{"num_hidden_layers": 11, "hidden_size": 384, "num_attention_heads": 12, "num_key_value_heads": 12, "head_dim": 32, "intermediate_size": 1536, "vocab_size": 8192, "hidden_act": "gelu", "norm": "layernorm", "norm_place": "pre", "norm_eps": 1e-05, "positions": "rope", "rope_theta": 10000.0, "rope_fraction": 0.25, "qk_norm": false, "attn_scale": 0.177, "bias": "all", "tie_word_embeddings": false, "parallel_block": true, "init": "normal", "init_std_qkv": 0.0371, "init_std_o": 0.0, "init_std_up": 0.0371, "init_std_down": 0.0, "optimizer": "muon_variant", "learning_rate": 0.015, "lr_mult_qkv": 0.4, "lr_mult_o": 1.21, "beta1": 0.95, "lr_head": 0.0417, "max_grad_norm": 1.0, "warmup_steps": 200, "schedule": "wsd", "decay_fraction": 1.0, "decay_shape": "square", "final_lr_fraction": 0.0, "batch_tokens": 131072, "max_seq_len": 1024, "doc_mask": true, "train_tokens": 902600000, "max_steps": 6887, "dataset": "wikipedia_en"}
MLP neurons of a small language model. Each row is named by its layer, matrix (up: input weights) and neuron, and shows model dimensions 256-383. Each number is 500 + 25 x the weight over its row's rms, rounded and kept within 0 to 999. Numbers have three digits each.
A block is one neuron, or neurons of one layer that tend to fire together. After each block is what it responds to, as a language model described it from the Wikipedia text at the highest values.

L2.up836:522454526477479545537507480498485456499548495461506512488471507480471473476483531479493434467509501544457550534487497502437511471497508488476466499482501515517548435485505457462476485500538510508517496517513474503489488474493478463466503472543514518493485453475487517473514506487523496539496449516526497494470460514498506558542535482506510460481533470515454528524510545536524512515503
L2.up961:482488499450432501520480448509510517550479496497488538486471503484505506527492545474566461510500487526497493537516498456477504467518490523493499532553543464477482493487458559510468511467515513519472472545483489491500438498507476504473514497501505513492531529504542469469522461505492481465486480484532480528465484521513521536530478506496513510475453504537472510483498485516496532532498
L2.up962:493512540462537487510493520517493488500495488447475476493512508475519481472501463505521479502517491554481529490450530479485512449459529494514463530481470541526522446528503475474491500495520526501503471478503527489518493490493432481487501511501528479467530487485473521550499501500493496524494511480452486510474499485513518480497501468500465543506476479475478480510568498560489511496474
L2.up1092:507484522471515537473493471489502465501484459516484477519488522466473534492529537458522482452474430495509496506479513472483513513480519501502504510502516488501492516504471502503480496532517457554512450540502497509497478470512486509481526496510538500495499504461458534494532499523515502443483516484460554470522491504518511479487535486526481513460532499469511512514508469507522486500504
L2.up1165:509497508494506471533514536504512510551526524471509496510484509510494531514513480476497506458462514503479509484476510471465495515468472511521537515504466515524499464527543528495500504466474498509514484483530537499490517497489482495449497550503508511495523531477506511540472489431534527482504518527504432503531495532478488454470503523506495507488514501505427494487510495530473494507503
L2.up1404:489471504475523533514463490499499517504523483504479523509508524530530469516511494474501510517533517519508516500493502520463501506430528455501490501498526485476487525498532538514519517500486496477484514503506525513484446436549520483507475475486513507465558515472480494507476517526467456500497519522506535491468489520497534487505525538501510479500452498483508470503442473496484554478499
L2.up1438:533523489524519491482513538475537510516523453499494513507486479489503511485546514470523486504525466514461494517518484474505518516468518453508504482507509509482491499499476492513490514524479502530476532511471509506485465444563522498494510488479472451497507501471504540501562541504485488510495521527492501546530480519511505497510512527502521494447487465549469531446530479492503526494548
L2.up1516:524499514485551536498516522507505501457548473486500478443462508478505493492522478496480475465505486528481489483531539503512455481491483491490491506543489484501527512479490527462495497504503469498525507488495498462469500458514490500559471526493510508499511512480491531505537514498504487495481487497500485504475493487482503469517483534489473479484491528504527493523482522552502530525570
Self- compound prefix. The word self, usually starting hyphenated compounds (self-contained, self-reliant, self-produced); more weakly, assorted common nouns like flow, injury, Woman, table headers Player, Year.

L2.up35:500486564521473502477482495493515476502503511485508531452535482507528493531503498480486529471497479549464483483481492493502565525511496514520476474513487453487472507524503496535509519527504496495502515514524506488505491501503467472491494486499495497471576512498479471536464499491503535497494513494501480480476514476453525530458517548496489488510524448494517508541535507481490487487492
L2.up660:542470481465489535507477467520538516491480507475531533477478502500534465430493413557456524497506472511512545477492478485525506506483458538479505467505505486485501553531477528480509514488511526534511505473526488481488524503508477476471470526463495464483518523557553516531494485520489486508477480483464469462511482494490488526480495510540456446483520510514527518483484488508495502504497
L2.up849:568490468463443512507506497508501504496464488501524546521510526518487481484465470490505491493496485511494477520533528500499507507537520482542518516565465492496464471479479512498516518523475558501477483485506522457456514475494503450474550511470522487513524506499484468517490513521492513500464503494517485487485495514463489509512492505528505459524510495511498475471489509530450493462477
L2.up858:518535528531503498505490461495487480490444455486527496458526514500492509505462493537487511497502507527469472493509513488529453535513496526509470504458497484450465485500481487503469513487559428520501511549508522521488487435473522515485523459477484534511533514475513511487477479461524492473486542523530470515491526469479535538451536504474505509510501496474509481516506525475508529532504
L2.up1201:497527524465496522484461474501475475478467496486488548446497553517482505488454465500478555507501545508468507468492499512527504485576501539534483526514533480480530510482483513481530488520553528506525511425523472522482495454497478503493500482457507519541486521467516459521498517473472481497464519501494495498518497481484536502470474501548471520515547472530515479500486489486517507462509
L2.up1237:507519491527503452516496506504499473484474486503497505487490464512499511528526507512455539484466505531484509517492537501476511501544458506525523534510543496476494518476489535518535493525454484537514510504487456473496490475474483471532466487517512547458519552537545463517515470495522478467517501503515518521478540510481485488502467512489472415519457501513554499512532505509482506499518
L2.up1399:526499515509511506541520489544533506506474531537522488467496496487479536499510487541519506524459522516518515465501546500486519472507448480528505482522485449447474509480490509538480498464534477507530469499498543537521470460498473494493495528492489496482449484487510524501479504504549524478481488508491467507519532492502484492538537515539487434470485523445503509516475498481459528454458
L2.up1436:512497483502494502465515440510498503473477533497496501484491554493502490476503470514563535520512467520502504531443513523532516487534478521482496503521470459513474513518471486504488518498536453462502514466503505451469502490493524475506516487497493500475512484527503518488524466462496503453534524516491479460547504476490517542493463490518487490487555496513512508480460495505506507483532
Coordinate minute digits. Single digits in latitude/longitude strings, mostly the minutes or seconds after ° or ′ (34°5'6'′, 94°10′0'6'″). Weaker, scattered hits on name suffixes and brackets such as Jr, Inc, and [.

L7.up135:516486501515488486519508440472483481485512550516472544471493484484505524486461520493477499468452456468493484516498504499514485497509446463471501538469500538498479543474519479464522480473495468492512499486509497474503445498483475528533525492467446538529496493555526473523526484548457490464547498516481475519489491478495457505528535529518501495535549507512542478466498502492518480514505
L7.up1274:470486536523454489503512447547509522507496505455505510487466503522530487512476474504514501520475472480445500487526453497505541525513470497445459509481533498490470511513472498516465468487485513488524485518504505498489519493550462528496497465526500540524544521531487468508453519459472478507537530507501511492503492465485481511532517449490519497513495529497477521477448498476490526488479
Mid-title and mid-word fragments. Short word pieces or small function words inside foreign or unusual titles and rare words, e.g. Un de-ssert, Kokoro ni Su-mu, hi-ber-nates.

L3.up493:532529479504469528512487500474490501499452508508484506483495469497528519542514496531477510517499485500494498531488487496461487510494466458551526549516464539509505492492547498543549539470528528529486498522489481516481514457503492502449556475480485492466531538486455506487511509497483476502507484483549505505496470539477486484507454488518504491474525514471492500537548486510502508514489
L3.up616:495425477542486534476510527467486546514501495453504509495513465468527479492507535528462487534522484482508509511507489498505494506508476482514520522496476518481490508457494486476502528528501461502430530561504494468443439477533488517517505509470517484526536524436526499474481488491490498533480520520482510499542478494499482477515495533470484448521513547497508524476512479480494532499487
L3.up738:482523514530511475464438544529553506523495448470505474497525499483491520520506494569484529466482507484553463536471484517497491499487493476521543473501454512508496540524498485500494500481493558515491498496478486507474515503504547537468484547531536505504530509493459500468502519501498533477503527513526511519516464499472479492473492487542452512482512482460510523504500477454470546509488
L3.up1156:459545451541527551485488482502517516513489542480499492496518485518448494475512515527491500513491544496512519518483499523542467529493478497492491496518508526581492485462474520509492530491540505506470481513504500514455505545446471495515513535473494480498483522507510503489520506545553538505456488551520531522513526519502482483454492491539480505471534503511472469529488473526527497508501
Month names and time qualifiers. Month names inside dates (January 2023, 16 August 1812), plus period words like early, late, mid, Summer, and "Early life" or "History" section headings.

L3.up188:512492481493542488498476536506470482568519512544541505535452469497515476537554488460509527533464514544487514528527543526480524537460493512488532494520527467489464530482514504505464512480485502553515510537472526539453527524564493496509509507494535510533518520523502493515500540475495504485463478499512491501516550506496512527536518483534475452510481504529481512513500496506526474532536
L3.up332:571469494463498471442566514496554478530505493553485517499464501514546481511476515510486525531466465511481483467534518446456470487502494512448484522515513514565487474511526545477514506485522479521505501473516465506453484549498502478534530528493521495513489466506548528530471501546459520478527458542470496504489489508505505480540498521519445482528539505503520501460489504502496437480521
L3.up928:519462468549528475499453496512520499544467459526488506506502522509512523523513530508480498477463566503490516502447438491467520526458501478473530526505524481488493549527557520477471530504472500498509516540492511493514507497518472535512506478509495534493459501538515530523484535507471490479560522509505550491492502493532463525537539553518489453508517521502548531477513496488459518508525
L3.up987:544498558483478468501519505504566488513520508501529471469486497481517525510465514508475502518528498492475494509459468492457515511482502522492497552490526474462485528492530520499492533458520512467520541526482514521454488517550486485519510474511491505518478489481537543514488537499470483479524465545479543514492506518536483494475541535537546455465497486502537528491440457472477493511514
Present-tense verb suffix. Third-person -s/-es endings split off verb stems, mostly in plot summaries (realize·s, get·s, put·s), sometimes -ing or plural title words.

L2.up87:517513476509455499483481489477488455524528485494492492538460509535534524485534535514497472466506512491505481507501500483509494504478537509542453498457513548495531483471517483458519516508498505511501522517494479464488497537472488487535494538542519502493503457501506505464516542451507461498508517511531517508522520474488483478492509453547456525511475536480491516507514517511465516492518
L2.up208:515483498482485526475504470498495496518532494532508480442520497495473528508572514490491465484498497510533480506478459473493514489496516515536469506472475528508515497509489525501495509520511490519494488471506511515489532533516526533516525504511481550505495490470545484515476493462494488517497575556456457481568499453497542461502534524467467482546501526491482471505557543556541512496481
L2.up551:496488490480479465508471526505507474494526518510492539509515541493501525503478447490497504515492508494473475476493507489537480498488507545495435482491466552531485499476518480499482461534489494540567450496496514489548469508480478471520488542447518474523491499491503489524507497464514486526466502495500497524501528477489481508488489469470480504479514502515507506538496517463502489496550
L2.up800:497486474500498499536496474517469490510518532480464537508475512490499501494492500469525457481538513479482467476462558485501499512457492517505493462472534492488512444521539510528509532506534510514456507501509539467505513507487511457482458549482528505492497456521485506499517474475502499492497488513494503494506483514496508457499557442507484506527491554541490477501521508478494511507475
L2.up829:529507472454514514509475461528517511472468531510464477488495472486521498480501545513493497474540505507483483510496511512495501504479501510517467492485489578525544527510483459525506508480466563547562501537508500480481540490489480493549543521500507543504528485499501477482495496490514487483494492488498481484548506477469505485502513481495470484536495515528481486473514494497488479458519
L2.up1148:445490476526505509502497499527517494446527450516512516495555481478466492482521506461508517491501482497505512506534465523510528479524497470494483522497494554538525465511451491502488532479500515543506494482514484497474507505454513504519489507486494539433527515531485559475476474507487488497539473492482459522550529538458496506541511479497551489497485536486498496519509491509482515494510
L2.up1191:476512511494529528501453490525512496545470473449526514487492501546483492509499539502457538489506476508509489509479543481506495501535533505511543511530505514431480476468516511517535493519493520534514478483465568497491514544508496474556518500492508504516489509490512477499527524511529525464480485530496487474487473487511525499480494512509546432525504473505491483525491427493443479506535
L2.up1488:534500523469544459495498482500468482526504473508486494531526510489518485478482503445516507495499500549503536539464489507504476497485506509492478511477503509503501429526516460543493510487517476510506486499521488469516501465530504467506475505519534531519479559504509494494498520443489462542500499494507551465490487491473465504486531506503475526505482537503475477487500552483543549466518
Degree and comparison modifiers. Mostly mid-sentence modifiers like other, very, further, most, quite, plus some evidence verbs such as demonstrate, show.

L7.up1179:518465521502475441506506539523498494485463480509525518481488483431472461469511502498479519499505450502500486518517464460508494477497509513477484486489508488517566445471516507532513503496488478529481455534490462481522484542489469512534484453523523499504473506502499493539471480489512489489537489508534502515474492474527530503461477472487538501503458519508508528506499489493471501484519
L7.up1230:547511470522522448515516532540492525542476482503549520491488463520484484525501497550517494508513496504495503521461484507519520491434501525488472530514495527512512450490525467529503469455475494497512472486498478506479468513458466477487490522494485499484504504518472482516520531499470462515525510548457507452470476476499509454518517505529475474440478470493519489470481481498537520496483
Word endings, man, of. Mostly the final piece of a split word, as in cytokine, protein, oxygen; also man or woman after the, and of after several or three.

L3.up40:480480515514487531508547489555541518495455544540503505536495490515487486480548497506536449450488477495488520533487466491506519488469467469519497506500503537524517472538476469523481486504461509474494468549473559482519560482526504513553504474508515517522509521497525509498494484506514486482514517529471509468546474511519438472486508491521463501498529492492487526490493511457496573482482
L3.up218:516481508453484504539556478490519491509534536504513503525476507524495476475523445526468517503518478491528498551503520462513484537484491498518473492496532488483498462546489436514505505495515527481498480520502479488518444492511502455499472482504541461533484471508523535497512491497495455505504507533496525497482449455522492484450527516546473517518552507538458464498499465473508505491519
L3.up490:488471521485538501490508460481489498485429531530484469495518551511528496494537545488489502526497503489506542529504465461521529495516505495483502537524512491496524466525523503523518512479523438525465488505518538513543482523557451457523468526524544521512518519481489505478507489492507497490519504536492475505503452479498476454519549516484461481509510465524515513530506507479514496524464
L3.up1212:514484498546521493514497481496480432466516428524489508514505496533481492537455505475516507491484540502494531527462535474488491483491499514496493510508504518494538467495496532501495471510487489492495475465513515502518486466498460480509473484501508510478520490499451550472518506499520456517542471481524518534510516473500457522515501463500532470511493505481496523498499495509481494511531
Generic common noun stems. Common nouns across topics, often a word stem later extended by -s, -ed or -ing, e.g. code, object(s), gene(s), land(ed), name, birth.

L3.up64:533494491500495528496538482487478485470528503526492487491502535463472520464484546525515531536517505519517508495451530471494506464506485506496494525541522503507519480504495486468476473531508517493535509516502478505529502466466456517505483520553520507481471474460521527506495487492504507509511501542501505523541504505511500503534502448511491473468494497532522503501496457464480515491500
L3.up262:489551530517507510521469482478477485484532519436472536499519493487508498463527488504461484535498588524475518504510567515489437490472502532527479489458511502516485524453517469566510503517489514516541534498518494468516460509483520481452446542542457503485510489490496487476541520492483494518541542494494514488506495477499503520493510516479467504494484479487499476501515517518493520465505
L3.up804:508494495527474488515520494531480454495524514512495471513518530447462511513502453502480480522495559498471495489484506519526511482502504454470492527491494531509476540536513516468457494509501497507510518533511527463518498472488459513522513520488487495466522515505527501501512516475512499500490500487482534508515472515495479505516539454502501499463495481546484503431491470483493502461497
L3.up1068:515470521507509514501504485465477459486492520508481497508513501474521488482521508482515527521465523502529518502472515479517508511519479535531497508497476549517494541521467470517539469513508492505500483538549520463498494513488492510445499509520517532484486543500513539493506479508486470494538507512520548526494508470482498479524526493542485485484476508495546492537545495496521510516495
Anaphoric category head nouns. Generic head nouns after "the/this" that refer back to a topic, such as family, series, game, group; also reaction arrows and a few verbs like serve.

L7.up890:504497489468510485501471475480532483517490499491530479537489440490497419529483565525476495526486503540505476503506535518503504479526494499514500501490458494544484480517452463534443542513506471491512519507539474457489522505528514516520470478530529502499465537478511465528565505490463483520468531501486505502448513475471529497514489476497524527482466501455511432496497478500500463511507
L7.up1164:497487547489524485522584529499484508542471476448463484506504513491539458524482495512467504510508513496495499475508512551489488541482504508512450488528521459507466506527475530485502518528477491539553475518546471493449520524542508514488479468512510496515500493484496538520495483500503488541514493531473507502466519488529534564502541552519448524450514505479489514481514470515511484526507
Verb completion tokens. Main verbs and their inflectional endings or object pronouns in running prose, often before a preposition, such as go, lives, relied, him.

L2.up97:507446514521497477486474489529516514488499492507503521539489529504533491566521489486537522481447462491529554518544484480460519496512498496550500496447507468553492516477453580551550482502504500464499484513482514514550480476531526500482535492506470510470494472520518515475516478508477505496521495430487516520470470497476486494512528550496563459500483484546498514498448495485457511502486
L2.up168:528489487537502492449488457501505469491514497515494467521488490535500480500536526507545505542540505521533489505502478508476502515513523508506494516498498532461531573510502506464476467485481510501523519513538477489541480489554480547543486505495519495528521528487511486512526462497497490514582530510490517467496455500461557481481521490512480493434508490486468471464523506486484516516542
L2.up324:519514464499489439505508489501501500520510518505544484465520470488489495497508477465492486500520519544512499523470528509506477512489501479496495510509527501500495458498524489492485520516503479533494473513473504449506512504496489535535492536498477497505517493511497501520467504489486465503532542518495478470477516484496490516486526488522480523485477507496494512506539515506522544488494
L2.up729:494509524583493456482495500496503495499513481507454489474504463478459488522540498509515528507502515501499529482490463452500550475513455491488508521459462519490516496487508487500538518477490460505501512541459500497503488455481537477550480488489521512497527507490488524514485491503499500485500462521517492463487493547472533516449476540504509480511500477499545476521504506490512543472509
L2.up827:565503474474499479508474506514453518486554513555520465478477514485459553483507449508476557501527486546459541471498526476502541502484471513497468511479520491522510537511524493519494520564536502451529491542472505514471451477499499488528520491459517536464523468473521491527509535439485480462482531489509511488525467505461486515476446501477541485524455460525484495473519474499470515537483
L2.up999:460495533509495468493486507472468522501494488506474510483471449465538476483524523517482531511502492487523525475544480484519473501496456492469494493525498483483463547520541493514533485455511512446527514511551499530526507534490482479493541508488518486462529512488508512515543526475505495489525487531514516493519514567513522489522517499524488460505472535569458481505491509500480502507486
L2.up1225:492499559528494460458459493490480498494516485470457444482500482480493497517517510513507490522448484518539530471513487468536544498476467451524512513475526479516484487526520527496509490512451498479515471495460526488532512507487496516480497457512511500535501500481515513476515502493479508480535526489525508504475498547495522512484498503481477477533487497526504507491532466515467544542513
L2.up1521:548515510499492548495533481515488518543506507502509493465485519488489488541509522559518462498546476518505542493495492499467525527495511473483519502526453524516508524482512531526455471484467534437494516477507531471510507508538461508485506455508546495478509571512482462482517509506457555555523485488508517479471486519480490519464502531469519496512492502461492495497521494524466504476497
Close and suffixable stems. Word-initial stems or base words that often take a suffix next, strongest for close (close friend, closely, closes), also de-, comp-, simple-st, hold-s.

L2.up637:559492499486537478483481505512475463536535478475476502485527505487491531498546503507526522501450498472506492517489483526533506465479510509544541494500499501465517498509450477505505503519528506455541495514504512507499496507527515487529502499550478513490508482510484503480511493491478495507513500513550505491477512484498514454529495488504492482495488492487515442523514520483532510480497
L2.up642:560506505537519499508559491457498487497478513478524518509524515524516496502517515496536483527502506481495531491525496491438499493503504501492468531528500496507488471493498490504469522479504477500510454513530477461517520502537470507516497555503533519488467549510484496504467500497505496487494500504454480460485490514505498502486526456513457522497478529502492489515489533479493474498455
L2.up846:505483499497535445475512488499539476516502556489469453515500452504494510515503515520475497498477469495502499478494501481495498480535448498505476512518487471474498498496446534491457491480528464513501440474499505506482484524537476508496526496478512526494475484516479486506501564529494518507496486491525492509509505523481492495503489522519480452509506500527523501504475498534544508495473
L2.up1153:481518502536483502516444484474499488497499473526511511457523534473510467501475470493477545470517498562513472496503502506485462521500518509554519542484504517470456507488454510471519514531464467487491499498534505481461484491531536447501486513521508490502517509484533459540529516480527516512510469511459478486480521489475511513492514485476484488533476458471504465513486515524472476522490
L2.up1311:540502460498494492545478503471470538529544502498487482518482488509492489543497526501489526502456492491487515513514516507471491540507500532541502477501484516460528508504426475506460495468485569490514480508519505513532519488482534518468484453520466508500491516463507466552530512479491503470470477483491481457490474514461477497524492469476472487453503522514477543503525484464508510500506
L2.up1428:535491519515498472491513425454494472449504541470546480518457548475464474526529482501509483549536471470465496455488457521504496494530480508508443509513500509519524521500497473522501509476449488515496468514508469517536504499520496522506514544521516504521484489498462482495492476503516469501492437478510448498495487455523470485496474489512497476524466481514480489498499489462464511529474
L2.up1443:584533517468513533458503483475534508534491475528456467499515498490504492498503489492505518512490505464506490498494472499511503491505508512480513535523471481514530530508480494510506546501493518521507508513514491456529528495549516478456488524518517509506521537485448516537478517458541456520532517518527458509503491527453486489494482488474476531489496519471458467525464512462494555496483
L2.up1449:532490499531521500479497449496444484540512538492486475490509504472495480492496463473512487515526485531486459495525469514482490525487497520547498508529466535511450482508505501504482524476451535514497482530560481482518503460540502473495525493485470514516528556525482454497459517513493508560527509496518498475481466478447526458552536494512479492474512513489507465515470493492466504488494
Temporal and ordinal modifiers. Adjectives placing something in time, order or position, mostly after "the" or "a" and before a noun: early, first, second, later, new.

L7.up173:533484511512485523484461477515524464506477462496511532458513506490508527509520521530492492547490484483458522498482426537492497525495463498526459467496488461521504464552453518521479536487547517472503517505510471506494500488503500511448475478527527450506526523502507477488519462511501474474481448481490513501503493495476515500483520493513492546510518467503469466547484473532462448501492
L7.up1093:529518516529508545476508485480500462475509515497516494475486517538500482486468518472482536510507526499510510501461515498516498480490479541520496510501570452512528485468480506465557499520474522470449518494506513466507463467480502533542516490492475514512516514518533537528497487476505479492504517549492467529490490489498513484480511482495491500507540491530514485448535498507501486494544
Coordinate minute digits. Second digit of the minutes value in geographic coordinates such as 39°56′ or 34°02′, mostly in place-list tables; weaker on mid-word pieces of foreign names (Ro-sco, Ál-va-ro).

L3.up464:514494535493536509508486490561516472526517528485489495503498522493532493522518466513515483479511548531447541549462502456515526500513492529486490495475490513532527481513535538470497513497488502525456471534497490493501483514460495482512497517468478490482430462531539494515548444456507493493456494471497505527495490490560479457452500523502516476486482493475508520520494500493502509487492
L3.up528:542492532479488522502468439530513475510520492461479485513507504489506554491513528546485516500492471527488496506501482461508492527474482517521496513512498522488454524534563508482499525498546547511496498503511528489494500546496496505517494511492544521512529509497511527504513473466462487510532492505478508508489501487511510495441584493529460471472494458476502510543515485488524529528502
L3.up832:530465503555501529429475514530463497489492524501459513517476506513526471531527494547506496517480489486460491480496456491490443502490457513525495491448511467526507539481524506495495535495546497485531487519512536478500526484502502531505479500519521498474483503534477508501497522509448484476508508500527485507503478550462508512485521489509480444538504508490527513493472530490508523504537
L3.up1258:461490509531499502494535496462495451510559510514514496501469518469480489476510467461505508566490502516531530462556495473481500521450489480508509477524514492467499511458504501518499494488493512501505483497482488494507504500516479524499526502509553502561493487465551499490499505556462468509479461513509529567495455513502494506535517514485511476521474521458521521496503492512538496502539
Main verb after subject. The first verb or modal right after a clause's subject noun or pronoun, mostly modals such as can, could, would, will, is, and also took or came.

L2.up179:505474525501501500518479518468447506514545480485487515477529511472510526493520551514476519517483480514510485456526458519494512504506457493489501528507472491485521514509531505538539549481506518518504487517505490494504479525502485481441503508528536526477494506525476539510520520530501477492512493495498502520523533521511564475564513515513466470465522512504492530445491498481461558436494
L2.up210:496464529515501471522494555476506508490513480523520502501532507476499498502504479471494525475503535499544481468534470517554535505520517483462489517533523486457462494560546484504504498513494534528486476509471528479501515534535483496476473484512460525522508505526516496495473529495484473531509534491517511486492510521515474520493507488486487480498528460527511512478502498481470521446486
L2.up260:496507554537539504528476476519495494490496505525516513491463514481508527522492503508512514483507487509530508475485491515422496509503531498454499489498513476461487492434502519517514487488484497497467487485470504524497484497505483484484504501510505507514483475531478549512515548510469516449523508495498495512501498523474507494441511513512534483492461485532477496527500492521478506491524
L2.up418:517491468507527450539496530484499488537546495506506502544468464489474503526510506517488531510479505509501542522529485523499475558521492483466504523493503517532482568556501495518506490551493518579533513573465521543458474488482525496516492508516509536471494496495519502468494540503439435486549507462550469486523522542506504477532538540478503458501473490470512491467478497492484461483530
L2.up479:503478555480481523508489458477494456452474511506469468436499550473527492545482529508484489501541499524518480492544493508475553526536460511503492515469538542487480490505519501474510539460510492540473540448501460459497511448531453504489495445514496509511565502508534498508512497516493460501496503513498507463509495508496518443503504506502496552482512493510473497464456489508481534472512
L2.up632:435503502488566491554489490500500493526503472529479531499524552480524484503476529467499460484538508464539516525482491488515489501528494488486490548536516488469509508564530533479502511479488491475510521512556520502531498505493459472497514502506494511465462497533518446429529539467498503478510499476512554525492468494534479481484544527498558475505488524523449504461500504514531484498456
L2.up1122:475460565507550536518540473500508473487522499491501508538474499461508505485515538438492500507509495502571536477559501464487522480517448476480467499483542520496517469524517503510476508531487468521504479495458508471465542494473500473512512506479503527487482495560487500515541483535437463436513481482485504456494450519508536474514522511510469496457514500535453484525496499508488497495484
L2.up1132:480497542483537476522493447496470540485521546497493534493503501460513485500559503479509559507526540525509484442542552519511515502485520445473471478510493502504486496513484514505543480462516474478487480496486510474496471502493489505494513476518496507532497461539484463512473496523527467486484518424516520497533474537482549487517498436512504521542465503487507512517448524469511482495507
Split-off "s" token. The letter s as its own word-piece token mid-word or at word end, strongest after "mi" in mis- words (misdemeanor, misplaced, Misato); also plural or verb -s (receptions, retains, News).

L3.up47:509496487530496503482517477494483522533492491482496504456511524498533543492494486508508496504489515530480485460510528495486501462479440480502502479499526472550479504505488528502500504504497527499518482477492476517454503537523478474483522495497482496513473498533485489551515477514470545505513497464462517527518480459484500489490515516484476508542550513502532499490481494472569484491457
L3.up352:535528513508480497493515446519453511480490499505525504424510532528472492499518477509494511452501526491448488456532503511534556519542519513511502515472486459524518470533507500508475510521512481503512510482518523506476485497500531484477482501544480441496502509524490480486541497495487487568499562462534448494497497491503509440499522484499482448518509502528564490532523521480511496474564
L3.up378:493535507554516545489473510468493482549520519463555510481466519476491505488485492531473508451521514490481502489495507526501509477470485500475515533516522473488487472540519502467472538533486475504502553512513484507494478477486494451467492459450491526496507467481555492508520484510480494532478521518499510493515521555490487493517481494505508468524509524479513498496481487491504499522519
L3.up571:508488541509467493464491468551468518535486492515508506474489516503511466484475503506499537512510496485469538484541527523463494466524482527511517517519501470454461469538490481525531511555507500508505486501519519490510502498516508520469530509501527506461486513573465523528506489514510518483490503486520504504500456479460492496520495536509494467517522483528511486529472440486507477487512
Digits in coordinates. Single digit tokens inside numbers, above all the minute and second values in geographic coordinates (33°58′0…6″W, 41°36′…6.3″N), also in years and measurements (2016, 6.3 m).

L7.up36:464460447470468504503502531492554513492490505485548487441527483491512494547537526476508512483514527531530521542512516548474508560512483448458521481541539475477502502503525491455478514498519512505530554505443489491457515460518489515502533524455534481463476462508511470505515480535523550539535496480469478486483556505493449506545543516501507523446523541543491476514532486476488476538504
L7.up750:513490506544530472477504535466473512466453554542494482496518511475526493471503510499431502566566508480498502496506550492515501492493489425502485493556508548494514503502495509509472510475434540489460546487473517535500535511515505515514539505514514483441491503496504527488493459468458504530522493459502469506493469502509479525455515486541518504510531469507473474489501454469518521503538
Word-initial "De"/"de" fragments. Opening subword pieces of words split by the tokenizer, mostly "De"/"de" and sometimes "Ne", as in De-bbie, de-vise, Ne-il.

L7.up661:455555510499541470536488469467500469522537493461501519514518498465453503543511511503487511471522498492472501527497482491506486489487480456489534535492479489507488482488485516501513499527479497528514553503485499517525536544539476507516499483549504524521525503503514441508478502502503484498565498527520493425505480500496491533537507453459483527459445528508469470505482487489470494472450
L7.up751:444494513487532517491482508510517483550504489521528515503479502486517524524501488481533498511492509469532530511507525475499540478526491498512523509513482545483484473509497489483539492490477455484531539438546463513519517476493498560510496481517528521463482473558530483518509484505515468539480507483491483510487463485501513520494508496474469498486489517515489502524524496513565511489482
Quantifier determiners. Quantifier words opening a noun phrase, often at sentence start, such as some, most, several, such, all, other; also "Sever|al" and "Mo|st" split pieces.